config = dict(
    norm='rmsnorm',
    positions='rope',
    parallel_block=True,
    init_std_qkv=0.0226,
    weight_decay=0.16,
    final_lr_fraction=0.0,
    train_tokens=1144000000,
)
MLP neurons of a small language model. Each row is named by its layer, matrix (down: output weights) and neuron, and shows model dimensions 469-703. Each number is 128 + 24 x the weight over its row's rms, rounded and kept within 0 to 255. Numbers have three digits each.
A block is one neuron, or neurons of one layer that tend to fire together. Before each block is what it responds to, as a language model described it from the Wikipedia text at the highest values.

Mid-name word pieces
L5.down771:116142113092091116109100143139072172125144133100119108158151136133125156172138070160137142124077122087132127133112113149103115099148098115101082115144155108115117140113094167158151127077096134111065147143111120109148091116170131165183105123142114140120093133170126126101114095089163116104147180137121164132094105109105099161140122119167147157143098107125158126126111116133117075159129129087149145162119119061128127114139128120091129160135094143107129153165119160128172077131081141139133090122124089113104102126139096132169103084173133123130160123108095111139162141127112120133145142133112128138132132119112096120129134123138135153157126119117112116165099139114119127084158112139118106159106076158141139133

Numbers before measurement units
L4.down1477:118127102076144090134087080096134115124137135151134114124108129089120109139151154111140165139125145099144128126131145131153139130129133144153124082104129113153130158094118160161126176126099120095134146099126093136093119108128133095121133133081096106128184106124130149193092126122103151135072158130173072126084111176117112139130127107113135141148143122125098150076097105111121160129142113122120137127133140157107158132134186078194115141155118105123118142075148084120109132110112108110126077130134137157136180122129123105118105115083098123112123129144141134114114113132171090132103106106091113088160138161171149082122147119133121152155129108164098147148113090115116122141159133116108131121147122070132104116
L4.down2108:145125146148159096161120095084142091146162155129096127146119160134140132140129102122159133110132126140123125073140191091117125093135166106116100099118127069146116106096096144160150156133112129119067118107134160114123168133167141121131165139146088136142114100153117100108097157109143164127112116102143126123108178108136136132081135098101148145141089125113126118154142100158109135147129126145146166140133102142171081094153109068095102151096143124123119108164141152138136143122118124116132131099147128117180144139132128099126072128101128131105106150134121145115137108149126147119132139108131142136152108152124145121086134139153121152122174120134099127149143127090134157095069117121115101134189114175108117124
L4.down2596:140133128112125143144091158101112119148153129124133129077116120127116141125163123113132118122092099157135101135149162135131155195126116149121128137088122113135095126107147129135097123125149156091137158118115149129165157125134106101118146117147110080151116136157113171117134144133174177161142131098124109113136116142155150103112134172168104111101131067145140103160111130119125147117128074130128124060158154122152109111162107102163118135104123114120137114166180094117177145141075157121126094117129121124081122150102134140188156112137126124132081129116143104089161171127077145149109086121131087156142144126112138083139132130167124147088139112126163121113161166127123102131080126151131089096116126146145124140
L4.down2612:107107127131142146156107113116139150147142140112121155123154127153105122129151145120111169115130107114084128143150172114121127141117127146133103146161099084176168096137139134150124147116152155116121101132075117156129125125137138136135138127069142147091135116136113173141140096112175129163158139122133129139150102129103177132124133088133143120135157145125145144115120195137144129095134143089168138136156116135114148142154113129126174137142156158114105128140122150104161173101122152135132119119101138129148150135128081188149102113153045113131114121101128175107095133106114103073115119121163107152128116120130116120101125095153130109173167100114116127124108059122114163103106109149118166159159126129146131123

Mid-name word pieces
L4.down13:131109101171124116058156125136115129147160158131122109141135166116161157124129128127120126115127167145132138173116103137076109127110126120137113105142105139127149194134155087115145130133137099149133163140132147105112132141144167101116104140131124138132156143175141146182142166161136134124137151130071075146149113100121161146132129128108123130109163131120161138125118108091132153110113113102120134158110092117117121112105131142123125159144135126137161165120133133167077142148110132150152172148122116099125119128163167151110126053095092110083139121147187114150112194163138113149149127066128131117084083135126171102140126113153188128147122120098137094160124098110092099064103087116128096121094149111168140136
L4.down151:074131138122134096143156092134112118126169095131127144206096117148158116119131134116099137096198134125130116148091129169123131103111123138116138137130131096136108151193145106131132098113100114138132123122088100078140132155134125114142117113146114109108141119122123112088108125164165145112071133119113103113100129089157092131129154149137152052123108152136126144148141113142102107124120138155127136102116132101127137076110099122059106129152148132065146125090120114115108140106085113058147094105154111103162130136112077177155132146142106105137097148097099136119161172143100164096097089138184129172127120131123132122119154087132112120138160125128129116128126105114101165151085137137130086127148131138149149102
L4.down929:104089140161149090173136169075130159122135092186169161103125140081168158100125151119156128105110138106132144085136120153097102090117114152100115122109110088132101200119118119121083113124119113109136090089202119127128098120132155116135077159180118092093113133136144149119106121164124149148137096129088127117178109151095118125102167140133141141144123144108102132104142113167121117157079166132177187136148114134122113133092128113175155127160153118106091165113125146132112111155150116127121096079146099115129095128154179129102120068118120145125128127127180119149103170116183148121112109085136167132125128098149146092161115159128171124130124138147094131116084138116152085144096146098115079115155153156092160124
L4.down1029:116140142130131100125098110159152125119133127128143114105128113115139122177144186114144149165164116150132124134098136114079115160088101130089142162139166103125121117079133178143139074061160138117104136124122092089139177148116106134141176137150147099154085115067120093118121092174149143129144125122107122136109123085119105183111167089181127101104078178111082147160119126164101140149118136113130123140126160143095166127107131124119137112057133115095099123143123119101140135157125117140110149129093125153131129077135100190154131096094115126129155088102107130143126124117133138154186132180122074146147116161141110144142146098129134114180123128147134097137117117122119138150125107128108155192136156154175127147

Mid-word pieces of names
L7.down184:145066092111101132093152164117171143148096127151105125159147108086103144148153096163123131128096114121111123110174117178088135110154131113139151177131093107110152149134112142115146137118129136094144135111129114124117161142121125101176191121143126139115132121109128191186136122129138129133135141114164094093145077137133136095165109131099170152090106120128168187123118105142149134110116150074143090154172153153173123139108129134106098107159138123142114114111147149119159109132115145123127136085110119111110138148141091115089122145117135104108168121150133106111141129138118116109095193082153104189142067099137151152095150103169175146111112119098128156107120112109170111151129138133136129118101080172119131099
L7.down217:149133111119115152143102113136116139102128110104109109127118132114140174139116069060123144121083097123169146118105106127152121117120146175093107126092155110145155144114114159143142202142144076088088160165120164112108114122150112147140137114127122134122068126155142080127159114134130105138145145129105161162096114102155136106142135123127151134125154120130136163131143148108124137133121122125141112153152150110108149164155180133140157143129110130108141126062115138143131119137108147139134099153150129161101081087109164143127144136146114091163122104156113102138130117136131158126132161120135150105144120145133137134105131158143094128143114151148121103109150147118098172057134126160104150127123145096105121138
L7.down753:132117153162144137115171142153107100109110071139109145109091160121126148122147108126118110144100109133076117128134118142097134140146130141095157127132170137101139163102122175105137136181115086143179175154152123151124139098092114148152142157147124137140105118148182109162165153102101103129146079135128091137116111150121105126114165142124125155147132140158127098172130142123149130112117133125125146127154162064077130088115104093159122111106141151149146141125131159143101124081148122117140146154108111138085125153108134077135122155121135162164110166165165145134124168092109166096115105127135091111173149118134116122132127132193140113135093101134155113155138152151121135155122124185134154158135142140073123122
L7.down829:135120136133145183070103158102141154140117168142147133108121155096172155132124081108102133114083116120088092116133107132137146137145103127129105118106109122154129101146181095136130116102095099132134121082133148118111108113128125107123122094129111121165133117139151103149138122132118105119150115133137152138134106143094159155107123113134105126110089117124136168116137085136132133093094134129125080174169159115151122166146102113158102113085106138097085159170090190126128122136144119140114093144116135123105116139153095122146117151157102118191144138124152112100123151110113137136186152126090097114155138166113124095134149105100160115108116125123172170116086122107101169106111140105122128109158112143148165153
L7.down899:138115115166105138119109135130144137174160129138126119128135144170095129155116121106148151111124155163127099157159145123124108160146118136125152141167113133118145116155197130104101121131105121135174099106133146129095190149141140117097132117121080111150115127161119120134170146092145164164151094129103107098136154148114169116115141142159104116114122097121109119184122163173124130124109154114123121108161148093150116143134128135133107099137092147162150141136145141125152111143102109108130090117130199069101133151154130174143124110180126134145096146173091150143147132107123151106083089159142129168137105102118126100097139146151194130080112103116140070134103158133100157092093140162143127190129151149149129129
L7.down1299:090125120078132070174136164107164148155130136149139119123090141110100148130138079137175150130083157141129132128171132067120146115131131119153134117137113109120143106121104143159108114140122101126145106060133171135149123132145122121123139147125075122141105115154129117155120097108114132154155143149109107117157177127147092126082100164089115128133189116099160128127107146131117122134133127130120131124129106124134115119098139119132159150130169151156102143163124178098137142125133123085153128127094144156143115125124108111111117132143148116160147132135140110084121099122166094157183138092138166142126164102110119110122133113180125153151125136128095151119147104155137158170164106100184133127140090082067145153
L7.down1352:095124119144137122091107142103134105117129148108109119128127117148115104121132153138128134144112138140129126142145150113139056133127107135129128134131135137123114115166139112135117131131085163152102141125098117116178144130137122130118103119116101127137108117111093163066135116141146144145159097143170113158150110126133113151117090135124137111159099087079119102136072119119126214137173150092164129147133152146105097129077122161108129128125147088132121106161128155146101111143164151141101166147119159070130130102113153163107137116131118152173136139134141122146156135153141141138098145138110074141149077139172131086141125095114156129115146148136112085123115092139097118111150160135109143128114139109132121115
L7.down1435:103129125142120147131155142158070127099149136112112122125134125174075139139154062109117127105121135114119132120103108091182105108158112125140153142092100090123138121134109147135117095140117152138115152093136144150152150095144142108126126126105163143134145120111124155134123123107192102137124171108112167156123123134126118137120117172112120114116162104169140089149119128155151166147174136126126151135104088086101092182129159096141142154113128122103098147139107085128106108112093085162125164138114119094146136106159131125107125121079133155137060156178106141158167148063109158109106165076121131119163105135097118118107105048121115141104142116147152158082152114127152157078166137126113142133165139099127180168
L7.down1490:107136129121105147124114110145138130134124137116134121142114112106101153154157156110120149116110118142132150120151112103092120150157136177108077106148078085161131165126140132090142132129080113097105120092114058122144129123135167115133130185125106107128134151144083126128126098136118112156104105099117128131156083139145157137102112077103168130182133119139122125189134080132159109178139156145134127116137134134111072161119115118150161120129137126119107137124174116131122135122125118057138140150164124152158117107154158133141132129113091116127108087162114124159143128097121118102133134172138103102144109148107126104127126137108112085148116161134123133132099131061121103152132092133143119134116149142137087153
L7.down1543:137097094115149149126095112109143105146101128140144189114120168152108132167125143151136119170164086150111075162125138135142161178134143157154165130157140148070156123131164117126121153108141127159124146146091118113128152139112117148136176104143167154143109163157144149091140143160158166137114113136148113159086119115113124147080105137131125079109096136125162116117114139150119150127138116126163097155098143101151122148134168114133159168142111138142109136166098120115148142092168138163120133147139113144107126116129085170118125080107116145134124148165108126119117110126138124132100105141150114131138098143149079125116115104097190086125122148152125131094127104128107141100127146146131136088082166112119179117
L7.down1856:133153111146167128153142114118118101172125131116151165141147130118133121137108098106096134115143147127103114148141141123128122131112153179145115098164137130128156130142134130090109116127129105144105121134152151129111090137138164124110087139139104108149116165118125123136134129119159210109130122116114128120168137174133105177064144152128126122104104085166121116101137160128134173138113191140100126141120128163121118061120124104156162145117129157120123137105080178152117100111130095101101131108099135101157112107106119140092104124088132186126150133131146173127160135108150126112063112150155111137149115125118113090115089145172111101145111191156110133124154121165125112158104140143102133118126155118125129111
L7.down2187:103087106126159081122141096098164076176116123158120142086115093112121167121107134119127141136116147132144156104170100143152129152125141109139056114071117130131163106113149200090095080151120088139121162096148154158122121145102090103103152133110116097122165141117166147088103161121151135119102126174107107117103136125142113100143138110152159113082173166151146129129160134107127130125114136101107125103103155150147144080119144149134133122078129133118122130129110149128136134144091137169125090146127137155135119129145130159151103069160121084151119100122160124150140128120142141161132127123115174129125111104129140103160120125153094080110147112119154101162130121120117104115131146150103115141090174148108110099
L7.down2331:148133127166161136091120125147111112096116128121132103127126121139141116128129091121092144085137140138110126105154155131130099185147155141144155122122143166163145155079117101126134142079146104173081126150104084192162155102092107180106132179083158114149109116134095095117126144092125115060151143113131121173131113135101086131142135112140120113149135101112151109135173126169128126108142153155107141136145142154109132143123124153146111094091060085155151130127111097094149140140099155123136130170082118130133148094069134152151144140114123124130128157163152134102121142137102087070149132122132093124117101127148153153131086092069136132090152156110130137085110165113077156117141133125126103141098115130152160125
L7.down2398:126134114091108158145114102118106137118123117144116140114127123126153086132122095104171130115127117154150122102094140142156143159108122147145126132087155128091184135098110149128154132125126106094131120160134150102100092093157151134136152164125142154159114148131095098120108147113166148107142126117072135113097118120122115146121128125115114082123131104123127112150121112132126142167103144149132176107161107107100105084109087126131152104119105094148104130105155115140135148114129101096093141124067158107175166107160165181161137121095111097107071138126127143090187133104122123149133136075091128187129144121116178153125132158114144147115152101138087100168150131129174116109095119138136052118123142133094121151
L7.down2536:078109110123143100130107111104137090152111143134151146142112101085132129140111093131127147097141131112126129139162130127140092105110129120098128117094147118117160144124119168139127112087114099144125137137122145103127128088127141151112131146118091075129088118144093091137102130163079160105163097090124135176151150167158137108133104093134114139124132135120098119142102123104138119117146151170136140124165127125134152128085116103175107162089171147135123141132073123105153138105106123218139128125174160125167123152179098146158122139126116128121139098119091168159132122090136151142164146158113187141074165150137077164121131144170110127149125127102099133126128176112102132159104101120160122083140137108138158119
L7.down2814:128103137124133108123158118121136161105059090111161126146140061090142173124145140134182103151119143143123141133148114117148144160075167132122107127099181134094138151103144122133206156151095117133094114111092136094103126121110148114108129117146155153137137147152140131110096114108117147141160097140105095129115099126121153129129104105121128108141119106164125109105147112098180100137136121146109093140114107116163103078120135104135146162135140117121105120113137145118104133170113118094123120117104077130093129145148138138154113164129100137147111094120129117145126156098100100102135188132104093137106106123102108100103120117113162104112077125108135151149133130127099139096199101127121160183113181134151130142

Quantity before counted noun
L5.down211:144158113106153139142138118108106135142111117118148172145115135122137091126108170140182090130143157090123110136144139184093093147118135154111112127134091127138141150148144146082112121133121130149128156122139104119111138139147124114099128111126122136157145132071139143148125108125114125128140150099160174148125114141137178133147126117124087144108157157137135111114109108135086181109120128107102142134146099153160149119129145128195139153174146134136133141113117095151145134129135119135096146122105119147108150125101108158093076203118102128129138110132105156128075166140126116160110114134133100103108125126136107110166108164090082135133080117112148098137110118087121114136173115133146148116100118122145120115

Final digits of numbers
L7.down438:166121151139103175151116153129132133138099166156125152190093126130139158105119129093141181105155121128125114150101130100132125125116126141140107115129105139118135106154145062120166110192091143131128124155066142115148153138124124108128142105139187141136141153118118165144077149149138118106102139127142118135151114138151111098111177108169141132127124153184126094081151132083138110114115119143115123073153111161121107104075105147094100112091155163133161105138124154126158202118126181152138119134150125161122136121134113108087117130144091148163121126131153111104132140138127069138109112090115126143142125146144171152067150126146139160152124145095112151133145113148135115097097118154123117105119094120117137142
L7.down564:154170167125109145161080145153149130161073120136163107098096144139120098168111167121113162094120101110148161152128108101140124133139160130164124136136130189129130149103148128105160125165115136084143137109098049107077115115142168145112113122139130144110161129187143165100136160176106121143117151146122112173121103147109136099098089116092142098125140135137121127131098102092088133097139150112119187146175157156139091126122139115137171138135139098110110120122108137140127179147136123121105099107158121150096141123086151110083097138087116172139153108151091152126079112159116075113127149112129145137162138154155109118120110118113107122127105123119168097150144100084145094125119119151125092169121177132159130079
L7.down601:163133164116117111162140166126146137146175108098143154106061095125115139139112153123125143123104091169126121102092106117161162136106132121112104134136119129137143131168139125147129082141152139118155083144153137112115078146155175062134124099107133124133139167160118151100127111128109151123127124160129140143099153134129097081104125099128125098136119131138132135104155181133111091149118122174160135098104109146121173108147143111113152119154110136132146119116135157152126111116151079111164119103187129129125150149102126139141162143124147108110111131125108117110145146120081157149076119145108113097083136105112119128104122126168124127127139112141127143178112110143175098146192095139100130162148126093132093145
L7.down655:097148140188130137152164144143116121129156122077093121130129132125152149105110123145132117099164121176138136143135138128097100123103114122113153132144162141165138149143083100151091160108127098155116101123136157135165164132132147117113099163119084094117103125120078117093150166138128167115066129127166151117173116121139131116108101149133077127159153137152106106112136118109149132090067141152147134140133148103145157126149151109120108082155066110123108093137147153147123138185121088122147141134150129103134149110150098134135139142171112117159131115169106137149141161096122130089117114146120132102169136130132164146139103176129130123130094080134144166111118164113137167087125178143127138088102129110144109147
L7.down789:074126117107060128124132110146115109117107100142146125146125115113161121134108100158174100108104145102080102140109148131074176108126125105112101143093118150126115118167129157133173111101121122093140188135156115129148137121123106089125126111147175149120130101137128110138135134094109088118102155118155118100149074108125108101088143117154140146079130121157149115184173156103149151148082152121121127162160092125119097127115107132149128087118124128137100117151123101141102124103140155145093103098128107091126144121133095121143095148116118170155140134095154127110120114161113101122159114115093086081176094089148094127116143102143129140133121069119104150141108136122056157094143127121168058065105155111143126145
L7.down1009:103161191139154152142118135168155145111090118142205125139156118115166089138156159170107122117117128133175143151109143108146140150091123133137112118116122186159136155136112128138136128142100133141097096120127101094124139155130114096106128150140131144144181141098163124134118115155144084141140149110106104103122155138107160103093119052097146096116085159137143153116106092109138178168128177144111174107140101146085120146105115086106121106134208126117143139149162133118129134119131120107162132156147083138098126154133143134069075097128130111107111120075132121107113114110123123161146139072144096166165126113068112173160131119147112155137142155094159139142134169092154120125148132089131081140119144065169125084
L7.down1088:128139139136091151125129081174142139121112106112133102168068168151127073154131105125180131085118101122141109087146101132159137154090121107127114117094109146138095119156093112131131151144092124138155127146141125108158105127170139115136146127138125138198155135151145105119125158112077136114155159115076139110188093172117124120126140137120121102128120104158120141132129165145148118135099145123188104106114128115101122110134162111134121137131182107122132117117152109141089145148119126141136103123141113108109157093147118116147110123157115123139096075120117159111140106110132127131081135154140121132125130102085174188110122127169163150134118125139149107124143105122108136118129114077157157139131157114149152149
L7.down1278:084129138133100097138158128115153160169151112145133110157133136146129214120087122116125145157157126136157143137150145141164099097071145151117120151116109149129068166165137128152148154162169172143119142140107162136108124063129113146193109139111154094092141124135132164139114106163130147112110210095127106128120140172160116144143121104147137156150100163097110130171098103129095137142134161135149136168109144143119151140158118127145078141124140049128151117142151109140091122107118135128102110123140102162095114141123114109130138144080123100147136160084103134134172156116075080136147130137128125110139107081134148097131104101142152134152131115177156173137104140095110147123099097115138100102142097114159151128
L7.down1454:139114147122093120118112094141125147145105086160096131110137120099153173158118140133121135160189122142128126106118185134148105165126150137127130112152168126099112144131139150140087134116139153162131095154097131156143135186137088144154120146126080101163079137168129108145086133132081133129133093117146120131136141118103100127124132152095093122093109158104123139128108133137154118107130111123089138141140091144147107089090126145121166094129090153141077140118098151076124135051102122125115155097156110123128142115117112111137122123110133124139117098138139111145129116140091099121126126135135140142110095115105112127136124155121136114117101104095119134148091129150120148141153124154103130159140098140105123159
L7.down1511:116137125107110114130155145163124142132133141173184133133121127104161154113174090106124147156124149178121119110130134127103163160093158116091136117126145159126135097148106135118156138147113108169109168152185146188119081131140096149122127130121161158117143157138102127149152115141109100132114084134145138188133128128114159119096118145097143115101146135086122109117094131145130096137175126086108140113164106146135139142131156118125125126149154129153124103108053090104130109122133087127096187176119113173125094123088120138140114131096100102110145103119142114132120129113164081146152118130136112118158107091142136170131071109181102080114140126153157130109144160134153098115164180105084126169126114089160101142
L7.down1738:134133133125146177113158126169111118163127132112123123093125152129108135109104118074159120123096106127144142110122086123103149144141155155154156116120127135110155145162085151123178109168169174154147118173119113133135092123172098094168094120167126162121084149143163137149130111150145134177117129109138129120143080133139114140149108146102128133104119179151091130123152132145128108131134155135121125124126114138124130130107175174140130123151145151177075134127084136120165109122141130096138110145148131170144111106100071084134109115136102156097168100107131122090124132074173140131134107190118117116105126073087170161075138150144117127154129182119113159120156115137155134127110142127133113165137110099121116158
L7.down2112:104130120109135155129135119109105123146084128160096128134164097104180131117129127127148158118102160104172079118121088165133132119100160148153131115111131106164093123152098167119119124140103155107177141145115142150110129144147100129097140151117108118115147154130130155148099133132111109166121142106137121170113146136109162138143155100124113137080076171123129142120118133134160131105153181075130164121172079157110136123111163111160164100120188160138129147171151096142136156136131076181117168123127106152125103152105136131142113131134143121198150129099114137138144111141132139108105104136154121115108085189091164095179078116080124162087136152159080103186158131109092142115127081113137129107101074130114160113
L7.down2196:117146126147100118106124100135124100087107128131162168118108124149095123155175148121124148131157112140133157135117112121119109096103143121116126081106120131108131119156111141111147153092131124155123173128174184114064106116110082112140113130124132157135114175122091115141165107134101131165162112147148162178112148167081091148157163155141140164120161142128129111155136140108109168125123135102140131092134175172124158080127119094145118143129138170136133103100090113090136103141155087174120168130115094120113115118120096127106187128107100152129150126100151081148093114107103127113151136147157149160155133153110126151111137145150126124131134111127142160116103120119134101137139089144115124131106098172117114131
L7.down2206:158176158133126184123153090146072036100101116125122121123130134098123150168085116117102124119134127092126141111118107091148110142119136102169091130134085144116109139121113141135163150143140086128152143149108123162085141146109168155083122126152140100133091109133131112134149153144115133148122124140134152138117143111137123154136118195163119145148095113207135147100122147156118109181139144121104113122158107115114126078127160154130078117082120127175154129150120142105157178112120106115150109200142114156120109116099103125112144183123110147121144118147139099097122069142128121120126109097119135103139134185130160126083110144164100153153114136096173152150117151146095104126159141150088134104122124150133109130
L7.down2663:121174154139109130120126146170118135103091133131122102120138157087122098143176149134117138152168129123139120152122153156133121142098132102169137123111138136119122153143129080137135155149093097105110115137085121148146135114144161083086145153089133134162146133125117124115111146119157159140123119110129130161148126117094099156086156135142149114122127135122089103132065117111152155092123137145109136099154116107096129145131098111106144138133134148103099144122189095143148123135125175090148169149163113095100118151148135123125144098137123143170094107147101079181149102148126159101149128145094124157133110102101127152153139171143153148120147139091134127103113137142136105143152134119145125142118126102137096064
L7.down2805:110129162106129114144134134119121149099117138118104089149081133128131143160117142165144166114130125161167178109117121121076118121135155166107125122128169115146112135157184068156107112101178124161099150119097107133134126130138154146116128110120124142151141094053111141084104148112208114133069075146122140117117119109132114098104112112125115137117109124096119134128163087115094124115150122127159140162142149130135133138100145184106094150115117137138150130151166133135117143138167110112112143073147130124110138082117106109084097128121088141085148145135109123121167092131095115172097127138130088165109148152143115163111107150105119138143131112102145155133116166133157099135105148155172127106116138132112117120